config = dict(
    n_layer=24,
    d_mlp=576,
    norm_eps=1e-05,
    positions='rope',
    rope_base=10000.0,
    rope_fraction=1.0,
    qk_norm=False,
    extras=['capped logits'],
    lr=0.00195,
    beta2=0.95,
    lr_head=0.00826,
    seq_len=256,
    train_tokens=247500000,
    steps=3777,
    dataset='wikipedia_en',
)
MLP neurons of a small language model. Each row is named by its layer, matrix (gate and up: input weights) and neuron, and shows model dimensions 0-191. Each number is 128 + 24 x the weight over its row's rms, rounded and kept within 0 to 255. Numbers have three digits each. A neuron's up and down rows have the sign that makes its largest values positive.
After each neuron's rows, "fires after" lists the tokens most often just before its 100 highest values on Wikipedia text that the model never trained on.

L13.gate374:091113144116078156172081131120113122146127161121080145128197163133122140105106118111151125114088182123091110156112106135138137151150142107125152137115154081099122146100142146113145093138152149131090114154127136127141147110154132111159146104104143150119112122104093122111137149136121144174147173108138174094106130109105146127128138137100166146155140157117143162145133163132150136117136137145067097170127122112134123157121131123111086130106127094121115174134144188129122109125135129131106152122064152092145130119124134169139100177142106110091143094133152077119147102160123104128
L13.up374:112139109117120151131107114145040158129103137165098115096128145115152160142120142152112126138134141098115119115131134100153070153108083104119165170134088170106136107161125145093162124116181152110106129099130118112143149134100119146142159130091098116167125131101136086140145133094109169113137135104164098086097133129108146171129108166161151110096116109115165131107123148150124112143112112173081115112107121086139136146118129116120116126112133117134142114137130136182116141110150109106099133162126117144116159126158173134117174078093160130120121127096124158086130133164164148132
fires after: "or", "ab", "m", "h", "el", "b"

L21.gate56:116051157141095151161137141113129109083109140147115098151159117129136105098128115116169120127145138103115129129146139110106103141129133131175095111133152129137171091124150117143109124152081143133158108127097126161197124175145137092101128149090130103114121134123130112156162134196116100122122096165100095117137131157145118133163154144159107151163148141092103169125141148120124162085117112088121123121120144160150143165123123139116141111118097086124121091136085120123110106127102097162168103156109109143083124119081096114115138120114161155146118104102167152141132159112125142124
L21.up56:133148117134128137115128165162099063111115113098124096139140119127146151092140146121160119122140173153153131079152095127108115105094114165142174102134118122132159149111133114114101091103119103143149130150137131123154154174123167129093127109133147092151126155130132101117139144132109168189147164105119089145113180144134142139151155122106115132149124171168157129101115104131139108097121102121119113135181144168166127122115151104122090089136144166143121125096106144149122171149080097112106135105082132143111137105096151115117145161169154107084128105136114126089160156153095110129
fires after: " B", " g", " l", "b", " G", " L"

L5.gate63:147087129102129150125148093132161127147130098130120128137148130127121135149113110115132101089126080156114133155139129076146122136189153112141126102135130126148138146097177127136144140121130101141111116104134089136109090145126107142148127153134136076076113126134131131153086141142165119146108089103147123122118168132102136131139151139134101108099144113127159104127137104062120163195148155090130131141095142139081123134105133101090091095130108142125097136134183124129107092121121139142136078159119109124164152096073154148119110127138092138100107102152135102076111111132120099195
L5.up63:124082097127082116117126105130136144140086127110153118104156138136083157126082091157125158078131115127112101091139118132123127138103148105112094094176138148138140148091137099125133151110157077121098106121155115167129108121133170109162158096156121138110128133115118131147138091169154115171147070106107143134119156146148138176131151106149129114118121127109173100097116164119143152131117136098155119141104140106084107141095112062104163109120162125138147116093177140120142125152150157150161134132113120062163110136103132131166132154131127151147126128149140138105133127123120110180
fires after: ".", " O"

L5.gate140:152121151141126166129110103139160153157140175145082108116116149136218137133078154107112051132103143141152111182085148094185148126164145145124114154119114144112131143146135163120153147069137116136134136085118131085152101097116134096136131158134119156114157102130136181126113141126123105114112103093113105084112144135131130129127085117107132111126153122143162119120135111126125123144146101143125112108128188137084122104126163110155116102146102117157090143143140129087123139140151142144121107140160101084150117137112139146114142116122131135153112110177158094122134093114122108135
L5.up140:091135139112132086098123129148091150145095156134107079159062098123134129135128113104114151095125167114103124091128126158137164160117138083174146135104118163096114124134181098132136160081146135111147151135139092112147105095136147108085125158159135181130113155162137120094114095132148108107073111127112173133139186117157149156149123094130116125148094153113127146108113121126117087159149100103169085128131123141134103116148108129141139125158147099132124112145119147119168142092094135134126158121110145111103078085123118104142171155131128139149134124111138106136139111136181139124
fires after: " ", " s", " h", " bec", " =\n\n", "s"

L7.gate40:135073113127120143134096113121183081128123117146119119111115130135168131087136097155119126143095144123166132139081113124112126123148124174147081082145077120136130151137114135157103131134107078142134095093130127101112101121140118163170134145131142117149110137152090126155121110143132153159121115141104111136083149122118177122102175170126113117097148161103112143144132121127142125086112154098159105109138154150139131143095102085159101130140136124153133153070114190114117089138117076133137084151114126117158151137128132108104082151140126144133146114198096101109134143159136135137
L7.up40:122105171169108112131108093107136078146120125132135103125126139144143116136093155140105116149102129115172148166121112145135094073178141137130103087114104091138120125161138119141133112072131094122086119139107153106152099119122103127148102159170151153081160084126122142123126095128138130154117140112133101087093104124122125091133152160163094136107168116124121137170142168120119151120154115129168120120152179192113085175124118155142119131166144116127160124130138159102140099117092075142106105137137111132136116129163110177121109119151157132126159134133111126141174115147121090141
fires after: ".\n\n", " \"", " (", "\n", "==\n\n", "\n\n"

L9.gate127:122119141121169115168125106103132146164118121120191126123116141092170134138181101149153153137137142118128149111075107109148117129133159087154109161092124141083153136137101146109146172152155151117133112115114118111125131124135122096169141088104146133116084117156116130130124166107102133131082106157112136155124137159109138144133110105119163134071146138128103116133145136153128139114099110118185113140103136122137108116152098135146055119128152178087124116089156136090132117152114156104102125130175151155135074114137125111076109134151113143109107166142141148113132154152093176114
L9.up127:132147093133103094090088131126137118119084174150100141134136161113152100095135116134182146129125169086183146115116119116122122111128137144148096120127119126139137115113120150137100165168123157134111125150130140129156099112082134135137110126183164126146117087114130131142112156131151103196104157125134141131131082157166127144164123127117177119139105146147129103123153129151127191108125145129153152185157146170129126124108103152094120151116115163139150126126107219124118108179152143122152128151110091081139110111127109156119138125148149101084110150109131140129135135104116133136
fires after: " s", " S", " m", " al", " M", "s"

L13.gate454:125148135119128103108131080141095114098142090123177156128141114127091045156106140127103122118139122107149107166142133084146156117148149157127125137164113097157129080145091098156154120127146137176095145092105079099133139103145138111089141096156110142132150140097142121155141112120127120144157142114134117125106153098098082124117100155153157139129135120114147149158104130131137134107121130105128118127124112171100101141114113102114133128162090086154129174126120121083150128165179154161131097158128131144099079088125140119118147162151121143136163114101128081148131105106172149157
L13.up454:124085121116096126114144124131136108168100145132144164172117081084140136148108115173105185139120163118126118109097118154148133097095149128135147135115087131142107095145122143152134137130114163102075099115094146129128151112168142166157123111141139158144108133103126138137125111124095141181129115149088138112150094133129135092127133154150071164140162121149176147125132163099151121090108153183105184124133137164122126128127125153111091120128139124111136151112110115118107138134133197153111166114103084170132127147107100112128088137136169125113124149149134158164132124148165165114
fires after: " in", " In", "in", "on", "is", "che"

L8.gate50:125113120151103098136120108119124119095139083106113115139118150164153116086148116142115122144141140128141144109107166139145134090123079165112109110132132122156157116135117079141130128103092110108117116132162132123172101116093125116136091130136127148100082141114159121120151103139111143146096089136126137131172146162125189102137196083156134115123163150103142093108153093149164093097123143138121127128129099165159109123097122125143104165189112140135136107130106128102084081141103090121125130147143094132137146100139104133136159126099109172116057187113120122104122131147153145103
L8.up50:139107111177101128143145101162154142130123089112095116128114108203203149133136153161138122146128153111144113136104145113123115112157126127156115139098134121135108136118094147133145081086148126140103136124135131156126102119137128095149106144146140138082136155149143138147100125138134118165090083122133140086090127115160158102114142130134106116121153142124163086170121152097069181132139150120095101137180160139098094100137123127089114109148171097114171119130090155115095146146120141132113136123156103118155158115149140083123184130163143123106158157107139130152159128141125108139
fires after: ".\n\n", ":", "==\n\n", "\n", "|", " \""

L14.gate468:160148147119100122137157097124123125087171151138153108148133109135163105079092140140122096126067135126109078160083122110137133084098148109169143130166089146146181149106138104141097140122131139129106171112132095167142128158104131099080125145094090145107097133136100123143126174114148111118153137126124141102114112127129152135185173155143088140139125150106071137146099147122135121077133133131122107097169142161097115170108133122117097122094126123143125082140143123149141118107123120117136111150151132135106124148154114096120138122122147130105064122142111100144169125153123175132
L14.up468:155126150123149154126138134100086078108078112145122092114090178144124144124141104112079124122139107124114149162153159119102089093141107151122076138085136105123165140117126169163093177114102126139101144157162135112145117134123118146060121130127132140123103138134093133142110115128139087148155199080139112120145108110199128116134134130157103134124110098138104148128136116115127122123142110127144089157137100086135111160130119088126107127131130151132124130113104163180131162140133141151144145140170178137121095114160142111150136109142140141160128126151149124172154123159093162132
fires after: "l", " L", "e", "al", " l", " st"

L2.gate515:154105160143166126147155132170153094124182084140115129116132091127165110165132111134129113109133163112167126117121183110126130140160153141135136096127104104140119143127121118152124119118098118158122083121116127108139121175150117135140128141078123105107160131108117129130112143145109126132145095115119102144086168119114141101132184127141111132129178123153129088125111113035158151139138148131089123112119155148090145134086134104115098113118139154141077135103148103132142091136170125135119086150178135123155149113118146157146098160141094111114060110128119081115099121133108143146
L2.up515:126135126150121095096116135126134115111131149086120140121130127095116155112143167168106127167126142106105146139100100111118100167067126089130129168104108177093141146133158114151135172138133150133175105174079132121147101158126195128136150105153164153157094140153101143129160103159143142146154155131149134098139115127170139156149126115136165152162105119140148133101155137123142108131159152111168108124110118124114094125095128098190140170106119119159141103119155181147147183109131110122125121141093149128148123170127122141138174166148134161134128114144157112105151107104129105139
fires after: ".", ")."

L10.gate181:152111197115119174155167122101116188136187096117133147111105159107181112165110142139129132105099182153151145089103115138118147130120145115171122102138096161085150132127134133137099141099140108135119160154121148131131142150153143113118124123145115114105127116134142143119121125117079095119091111186136168133139106178115134124107111125100136126111158128119123105150124135109095101154098117127171158128141152171110088113148100120121086138146116109100132129078152130144121113161105116097141098128110133137072070158110127108148182097154122134137145137173106122124124128120106135126
L10.up181:116111103117105114104118128141139122119103142100132131146108159133188106122131091198101132158154197112115108076151045151105122142144116122173142125117129137134134126109093154125077154098128148129124168126148178093101129133117144153135140088105107108192126098119147125138105139116119148119123101112146157129115097120171162121114164131135124096096070132130119079100115137111131074125112146104116096153138161130152143116143112136119126121134152119161111119154137129125180124100140145137115128120141112104114124114120105117134152132125174133155166160127125145131188165130134146149
fires after: " kn", " d", " ", " sh", " s", " S"

L8.gate471:128163135141123123120083090145136143119085130106139124131142145118095134117094124117107089129138120058087118180099123104147120135128113127108106168131173139143163119112093106148101097125111123167091116139110181119121120134118163113116130133161090121124144119068103103115158103137124124145139116095150083152113121128118128109132096116149103112162108173102193112104143157119135141115103143109134145111138137168157098152128115084152128167131159132128135122166131156113143070105164144122149112166112133101116144123134139152099080118114157095145159111151155138104061137120119163133
L8.up471:103161077128099137090145119110141106116113103110146119097124143120085138137140071110128119157181145150136102117137105130176126091126119128145087126124134106132150139145118123149150151167141123110072107131133136150111105137126100156163146127129121122145110119141142100159135110121152094139147099156132104125111116111124156121121184080140099138123124168140124111096130140141143117126141171108113162159129142176162170117126138126142096164137158143123106056106084160147132098191115181109127172102140103145140133152146177124146121122086138103112129120106133157148092141146164086146
fires after: "–", "al", " d", "m", " "

L3.gate75:160076136112128084150129098153134134128186108144103146109144117140126118172130103120137114102129163146151112130107163106121105154188174114120103102120132127135144152126130123141129110119104105076139095133105131110122116146137097146113148149099099137105165143140130136123120137143118116145123093103067128142093157139095139120100197132098103120125170095168105099151127112065172117135124122130122145095086141170110167120101136108114133117105136137146073138091156134139125071119149129130101077128139135116158153105082132145093118143142133110118082103134125090107108109142112115148
L3.up75:148138113120145110117134127132139119133158116068135113144160119162119142114097154127119123149093105076094113125122082100103113140098100120118121076123081138075140121112171095103104147125158118127168095182116151143157116167127178133129135124186155155097106098108099115144144085110129149147146126112150143116177117150162140146153112125148141150165118116122171117149113120129141149137119133099134095130127166091096097164089146079174121160112140138145123109121146144166134150113171109113119135133102137172139130112145126132152100142174091133163119117159135114133135111123147086154
fires after: ".", ")."

L11.gate197:107119145088095149129153144154151164108138146169119166134148181118088093114105111165152111157097121129159131119129113101165094086135146106098110132188170152080129155144141159121120115174167146129100099130120100133132101078127105146105154126082132130117130117151134130152115180157194156159097097144119121153098149107150128131113149147112145140117152136130129126097140148112115154120110140128119156137133174102123150105158152153077145132139078148138121162163147123174124121139133122117167123163086144105120142145124138127148097148126150132107127135159146128148098156100090148136
L11.up197:105106110145143104120107103117134116141134132131132097097136167141134163143130106122122093122125110168140141190072103122117149144083120133120105070160146149125124163114112197127152141137130132145117141146102128162157118127092091113144117135080118176122095144157115127110082151144137122144123095145148102145141120103081147105128073145112145144102083093130135153113164138139150082153101118109138104131080142104123073101180116130088118087118156135120139141103115105118099144129101108120133111129107133127130140188144120092141119145147128120144155088135117130104146172127143176111
fires after: " d", " D", " l", " T", " pr"

L15.gate376:131149088107123128181134147119152089109116185097113131105134114145140149127129121120145124138043119103115127126148139085111166110121119135186116124160093154130156105136136126174138131112119146125115093144111082111142111150156129121121127161070160136134146130125105108123147141133146170155123118169081125155169131153101157144130161122134141139123153153126107143120089123154173142074161113136116129163159171134133099130101093114114120119093104129079161146129097128096162143167158140114113165157139151115135138121161101116149089119109138139107157109111106144149090153157147112096
L15.up376:151138140099158117141096138133137136127132120113123088147112121155156126142137088165103106146091119075074168104146115136102149121136114134165159080103115123148123106131086088130107112134089135085125156131125140113134136169127143145090135098109144134117156085105116141145089160109105150150132190143133137092109142131133150143131124117128159139108081114134074128151130128132088138093133107163140142147084140113136118164113154081135150143094080138093094131162122159149141155148120154101095155137154105106114122138132085084129133126112154122153102095100158142103144143113102136064
fires after: "l", "en", "pl", "-", "e", "al"

L5.gate60:162146155122128161160119094140136109123174089177137118120137136106160110145124123087121092156080163130150117140113136094144146149150114125129075105120127138138120089116097164163150104130096112115127093155127170145150127132144156159165146133165121089125149099097088120088141132106112135104145131095146088148114140113109123091116148157108123114141145091118107082168119128127141159101122106101133137139129114124124133113086168105105111114136146120122095157135147138109116103133125101143124113089140159121170140103121150140158144157132138075138101148161157094144114085151102059188
L5.up60:173133128145137126105122115153178161128135110097104116127153112094198136137118137129156094120103151130119100144077123057112131173141164153120116126116083126124162148111140102128157107130115141125127104165090124163113124131132110116128125128118119167121171120121074154117116132109118134102192117128131140114087160091136125108150119130153127105134156146135179124146103130129124179074131102205118117119138135145087154119088161126116118128101118128091085120140140150112098122141145126140141119132175121137132139140119136176128083121092117120134104113193145131155119132125155112140
fires after: ".", "20", "19", " o"

L13.gate407:158156128142125181116126168122132178112129135161154131123117135159119124138104114119155125157136133113141142178114162173091164136160110082153099125126101161101136109105118100135094114099151133116113126130098127162171140099137117139126173123095116146135186106161155127109160123185136140166115149143114115127112171105128153163140137137144101143060095120129125134146103124108131168119112127115157146105116153144099104110127132125099107196088157148158097158136154130134124103124100134152096124157095168132128117097101146131126121114127107170104119149134089128119100127118089100076
L13.up407:138145098161098146127140145116149101136118151113129099131143147124150104164127185095103091142133149151179125124127131115103096133112142139122141150148118128124124141134090147138096162140121154182094122141173148140133147117106117133156086126101109154154144130153115107118143134148152122136108122148167181136142099164090116137156146113120168122106148163119137164179114052130131123167132088110140144095145182090158103135139131107137168139108131144140153139172154154143130160067127152145124151078113135138094112149162150138139125142116140104076104142188109149134118148144117127121
fires after: " le", " l", " elect", "pp", "pen", " L"

L11.gate459:128144161130163090168145101091158128152135103113093148189121120136136108109120133115119145106124118091131121085111081132129142107111106092160135177183087119083121138118130119119093136145140114100121126136139077128167131097132141125097153137111137126113135167120114056122149144119164115126076127130125106157126130177143135124138091108099135155100141167132106182151134132130125144090134134119197128146105122158114122128123076157100150163147071158140109155089139135125156120138127147139109115148072115122172126106077116151104131109114113119108123116148150137121131120152117119137
L11.up459:121135159134152091122123121134177163161156079109111150132123099109154108117139138085119142108152123113173140090098103135107116119127142116126156141175146145101113121088098118119128084124127112138151142156134096106116143080126122129114108156145138149155138151137160078114121109115159115149106130129151115121160111139129100143161070114112123112129141136136096154114164128135112140141138159131157131122089124157105091125168053154114172098155096148130094153128147139140146151140144122115102123154124098136172136077076074159154186101096110106113084119135152130121130091129116126153
fires after: " c", " m", " s", " C", " S", " is"

L15.gate502:123101127109130118159107123144150111138119151103091126113177134137127087070105122127111126136103118120130126126126109110103101135143128109139092159174120098112120136138131118093081132115127103095128140129163158124163150125116108081147170144109158098132145117134080116138144140159130107121177165116134132096152147113154124151108133094141167139155163148178180149150100145177142135125177082155124110135138153134126133191135111117133121171084135144133122103152156178152125132118120108105148189088136091097099113115138113157138131153134153100142117086115160147112149123173141155119
L15.up502:125125147106092093105109123112110113118143076139132154117163186125118198092131189144156140119119131159125139160133120167134118134126125169147173130157076121126107149140152113069132110165135163149124129144113141147121108090164127138138133127123108146098167147118145133151144137128116140142145129169141138082101110127119126106130159117156105148143166145143091140092158095146129117130106139135111106110110154081129129121126158147157106142165137136162088145138124132068134165136132129140142153140090150161073151123150104077138156118156130120133078128152149177134102169117142111131
fires after: " O", "h", "or", "o", " M", " A"

L11.gate93:133089126122168132132108161154113134089113116128127154109089089149158141131108150142148176162149114124100090152120154138156097132107127126106133093096135160119099144104102067085098137098122159128107155122118167144122111089089137096136134121124169097155182161135121145098172123126136163132119091131120094158116112157178149130179101128146105095135110117103093122141150163166142119139136142119163098144123137141118081115088138117153126118115117110144129165132085118146122130128142128144152108089141105125105171103122132103110131188104139130133096115133163153169102123105113145167
L11.up93:143164090126136100151173068144150104158139141111137155139138161144082085087138109103147129103137155126117146097124164126152131156132151113151153140137118110091093120170143088116115097127123111138117109175166162127086110132115141080125125142063096093115102111133126080123124142097155124149097126108092130152161099117150146140124120120138070130110143120080138114146157155110105121131121154141140166115141170154140089101146118088094131079106163137125118142100129155131125108099181108109131142122112097173087128148130170128107137138111136157147117120108118164118126141132117110120
fires after: "s", "as", "us", " w", "ens"

L13.gate330:116097101107117157111123090103131140148138131126113102172131169147108134091136101115163112102094108142126143159111138107151138107163094149116111129175088104151118137141129110130123167134131107149093109118101103148187065103162142129120140059104119119087112122136125077154109151143066130129093155076124138169099138137142141118153154156107134134132106137150135087129141174159117134130122092102135144129113144145095147161100123165133091148126127135143139138165131118137133103143113141136154134165126146099142141137102142125096102142156127164092190098101126130119159090154139126096
L13.up330:154131119170120152128141199116070195194162134132157119113099111118137109152155112142138148121135162176125154126153110121088138151127097155122116119098112129124150130110152133098112125114160161132159138121150116123129099115186131136132147109113101158099117165160141133098112159104127107137150157134160122150116122112135097159127105132128081137134079118143097098110148108135092112132105154154137107102144083093129120145117151141111137121152200124087107134167155143166090148144138106143135159128134109139094166106147112121183148134105110115095101131114135127110100125154142146127
fires after: " rel", "l", " ex", " cont", "h", "t"

L18.gate533:137127108136102140159095078163147114124104174108132094143147119128146141101150114148115134114088152126128134136114098123135130128152139109159079117145102119166108109124154145109100136121103122066046156088112091150125171083110148123141132126150146141133129129105107153124165165118118093107176115105129147124129126162121118157138150129136142151106159130133152161097091118108165131108129122155146150102107121110126125150122125103132096133114077098142131141120158181138170112150103132111122166138105126137127145117104107193140130146115163118136116157099174172109114123120105062168
L18.up533:140099141105151106077137093142161093118144110130172133102136146089118109162134114094118183145101152132129157099147131120119117068121163157111141135126103119137105160104119097126106080170130084111132105108094127165120132140108126138129179129146153156117127118148153131148082142130141137130111132140102117151146124141147158117119173096150156135104089149130113126129111125138091122149115089132127190106075148150113101116106162121127137127136184140091128131139120136087128124084111143114102143129152103124158146137151099137152093097137127141195130168152112111096133174177127108138
fires after: "h", " ch", "k", " Ch", " M", "t"

L17.gate198:159072139129122114164142136137111151168162124188114125148145146106111156115114122152123087151118144142113104121116094159164153069127148118162118109156130136119138167131136107132126151121184110101107131121121141161168062109144110165118126110092096145119139124101091155113161132139134081149139098121136089111151129151125131112087138139076152130126145129130135110111088159074132148092121121120139114126141184137113095109149115133169099153161122150132107133134119097130179094153129147134111112154092131106118134126110100116081145107149163117114147128150102180143174135097131135124
L17.up198:167071110130123107119151121149119159152118125168129156087111105149133125134132135091120108117155081135141129062176138147126147158144157117146114086120131168128127171099111136152138141121139131123133091137117145139143070113138088159156143144115084120134147126123099178120128127106112085108111107159158081119146113140147130120097079108115124101141124119119160054137112140086140123135118114117150105117126176121121104139169158144125136101102146129116106151164125091195153118136098141116095115088072120136133116153125114097164127146142124131126134155143125158154163136125127145090
fires after: " s", " p", " comp", "r", " S", "re"

L17.gate143:130121167134143094137134101141149137089150137130104123118099152111120126101143168155136111164127120139102079155083163160128161139121095130125145154115134106116084131134159150115142152157136163110140115126118142125160143149125168101126174121073137115101129150127152113127116156122115127140141093113128092132103091147092133133087153104086128136098141161097078129169124116132114103142144162126100072131154115117127160165127167197131117119166070092137127123139136184156134144128191164135099151120105138116139127093102152124122133157124140073153120134129135148145144130145153131167
L17.up143:133180098137109146151141100123130143098140111144074185142106132114134167159109120160132106083162145141180110112099137133102116156119137116116144141146153155098177143111124103130140133132127143140139129156163112087148130113140156121080117142117151141166130097155082108145119089133099110131143120109150133142079135074161158150135073175138112146141126125109110163140127151093093160121113113094124116140159146125114124108117120141155142145186114173124079116140143065139129153131121113117120107127106148142156142117103106175141122115140131075128177092133114141130160125097109120114
fires after: " res", "in", " S", "s", " C", " r"

L17.gate102:186147167145155117122136166144149110158120131133124132139125117095098164148116088115126113137143115153106134151130089103106150089117151108122114141156107121121120159115141150100100189117147138142169118120122146138111140134141111167123152101131141087113152104156163140149129122111126099151065103128113111089106128166113136098128179059098135148103173108120118136124086160102126182144148147109126161160110117170105089147134128132141090121160089140113129151091116155136116129107157124068164116155144116106125098093129133127128143159168130147096086135152090104148133129114141123135
L17.up102:106111138124131093102133098107116113125101134096157097121175182112162121134130121083112122115126173140147124131135110107113108122093115108116091146079137119138111078135102117073108134153094135110100196142097171085102118113120131146148109140162153084162124108103105110152128151148126122133137151107097124121134118139129090148148088134115159103130116119161113139157113140109123140101134111075122102162074126066133138130114136162094121116101118160113105109153150138130105114119135115115132105131192122103125139147127095129091121165142109111081132139170119148108187112105148118148
fires after: " gr", "re", " s", " d", " re", "r"

L16.gate162:115085144128095155133126138122142154100113118147109140195101139141118130104106073085145146154133133136107100150138103104093131118119122141148157131168085134118178126097172145105177113157122147172113139131099117165190147134133114111121147087096140113134146155121146133126087114162111122132123097109119121170149166127121111157130182134094128150138144131078111121106123133126142155106124121148146129152167148169097117175138112119116114179121116108116130111174117149173142080114148147149140119128128157109130136139099126142162106126125128179165149130111140136127186128079116130159
L16.up162:122116123109128125099137136113121183156129175141106072133113096111114140170115124075138103146159158107130120164140114105138141099121150149143144107139124153135120131114174142136126141141161141125135140088112126154137111120117106102114143104103111145152193130146119112133151127133131119129123123172101138152136117106101125162088109103108121179107136127131125126136138051148129141129103094119124105146123133156149078071139100129165107104143161137163082136117125163123103189132133088098117105110106138132112097110142137124117134147112165070108099101169079124070162091126144122122
fires after: " f", " d", " l", " rel", "l", " L"

L2.gate86:146108107129161129092116114152164126129131058139140112132102114132175131154130120105165100127101129142133133165089160099124108145152137122151123118149127117133134171109118134155121106113079126124141107129120125121129141180148160128160149140087138142106157138116138167123131134131133106140139112115129132084119154166104131114113159162119151129127200119138084092115140105099154177138156134155107129057121119108109132156114180132109144116132124190092091117108132112143135123090127122136129120112114123114111148107125137137131117152136116105113075095189138127098138125146092215147
L2.up86:132069139132130171129126112132124140079151145130099151121118122112143133113141132135133125158127140101128129128078106091137108160126151120121164108132133129138146108105181163156150087094139134111098147140096116161105093112143158147119104096115134103166158135141161138128112106115139163121106155094149113112121103119152120146170136112042085147116098119156072119152129092129127141144145094149141104166139107115115145128104181102104212124142156088093112110130125131075123144106132122149130131146155149131153145123127130128137136113107103139119124116204146124108138092124138164139
fires after: ".", "20", "==", " Al", "b"

L16.gate551:126128157143139169118112107146135146116112090120136139110153129167136102117127132089126137135095159068121144105121133104159113144117159090119127175093111123123118142203135143095150133162112113100108089155102117156103132077141127143119178135126093148137104124103063136082116120138152142118121123131125142093112155108125142141120132102140129119100135141158101137119103149078140143114112104124121116071109111162084104108123159098097129132117175137160141128116141129102162102162140130112104186114099124120174137098109139080108093117135150110120148110128165063134132088109132143132
L16.up551:112136104160157096136145142134151125111167160103144158104111156135127163123149090117115094140103107134125134137165128087116105130103147195139113103135112134100125176105096138136141118150165097159113095158134113086123166116159109080139126114140130172134103142080122137148102131126142132092120091133062176154103132169120159143142109148122156121105134134149107132167128163120131113083113169113105134119117136127139151120115157104108165196123126118085125119117171125117108139103122086131142124153190131157141105143124120112135149121144095159116144158159093155139151147131149090119
fires after: " H", "H", " to", " h", " with"

L17.gate181:181151104138164123130121101162136115146129096108125140110114153137115103155093125115112096161087192112083141123140119115127154122128137103176096125120116149170072138124110138144144153121085129128102140155122142109125134130092139127159139142075124104138164105093083135109143125138150120147117104137142112081129108126150138100159074109110141112125099107127150173157159170103115123120151122150130128147106137122100120120120146164105126141123113157116135128133144109176131162088129124119137093197094119063140115143117115082144110161113102137105150141114102130180111166099124161150
L17.up181:151129158148109150138154111114103153127126117161113116117117128132122095112111137107152127121114137143077160124098126090139084179154117140148129118128071132091111138115186139101139150150108184107135127127128169117126135118123120150124103156078118120147128164159163124136134113130132110147112096117108154099096141093152084146110117127163201130105134128128145141164073149127193129126175116136099136128178102109133100107133137057143136114084149129112122147145140139122100116128168126132128148133131170107098123146063107113083148135114119134140103119145123100144155133138163107139
fires after: " us", " app", ",", " h", " H", "p"

L12.gate415:127104114134170114111146138112135117117085115139121102119098123089114124088141143113159148117117114129171155136081137126119159180094196125146159137131126133102112102144129088129112137152107127125116151143124104135110083119115160160106174147074151105115159120092098145137127089167137130126151130168066150117153130111121134123141153144105099118081123143139127130146140148093108097090134116125164101171138154095153148125123138101126128114157149119172129129079077131128115158113156158120089151133140105157118104113151137132133108164110152129133107068102117176135116172131154097115
L12.up415:093162127112123138160095084128098128146103125099093140150123155139100122086134136172159159105150116103111128130102178147161118162128117167124123092128085134139156061153097147136128162117103142144108146094116129089109118107143142088114138166115161091121116125140097081108135111131136143159105111150114085155138114122133115129129188158161141111130168134137101155108159143101125110156137142114105158102129135126102118084098145096117133093152142169141102147132126171102127089149153089115143153166134067140143129113121106125132119142146138126076164146136136140149100138145108166135
fires after: " s", " m", " w", "m", " t", "s"

L18.gate478:164121148109121160149116089110159144136112120142100152110130151111099110157145109123129087117113193098136128148167150101121127125066123100145161207122104160137129102106152135116120084167119101107175133152100106183154151108132113130145157100113127132136110182136115124116151154137166147158125147142119126114127110107119144116105141103148151146118127164106112160145162118096146101115160160145122098117134135122146123169124141077146115127118113136153165154128117138162135119132125138104130161143104173079161096090127171115144130138130077118134112125167152108134113112151166086128
L18.up478:136134111110095114126184137095113131141145161129174111089121133118144153133154161103125130167093135094085127138110156099131101111142128112151137160113134158108119131142148148101111136163175170103104130159104164133147125131135125089125147156073126067114071114124111070092112174155102151121139110136103139152116126125099097122167126148102170140094161089107161129151110182118140153146148083136107131139135102112128126118119148064105113110129117152151159121156132122159099096107128081146131120140172135129134117159133129123090116154127121142128137134121115140104133105128161175117
fires after: " H", " de", " h", " in", "y", "l"

L14.gate417:160105152141133116136120141102154109135142137139178124132168114142082081137151132131096152129128126145098115132090143147182121094064113140138113081140067140108126148126108127125139139180149138118127144126155158153136083153094143167118142142078115157153075082103136117166138092133133167124135110122077093079123083133118126136112113139113118119096136111145085106126107120152135106145126122133117127127132138170122183094113157120118093123130143137093156120127103138140134136167115136140119173145118118104111063095136110132129100133100133162148107111169157105150131100123134128159
L14.up417:141080129121105144150145091173092125104143102110149130158105097162101128140134102141132104132153110143160116120110126139149090067130129147140139149117146112141163110121132144161135156159152136112113098147095177123134105148104152104092135165119094132124142120111106091113109134092148087163102100108147156084097080116116085122124103159125108163148118101165105168115140158148083146105136139070145122127133120108136115148086167150127148128146129133093099145119163116134128126108142132114122127060179135152098165130101097096089130133103079112152156141126129153145132121114134158132
fires after: " s", " S", "ens", "s", " |\n"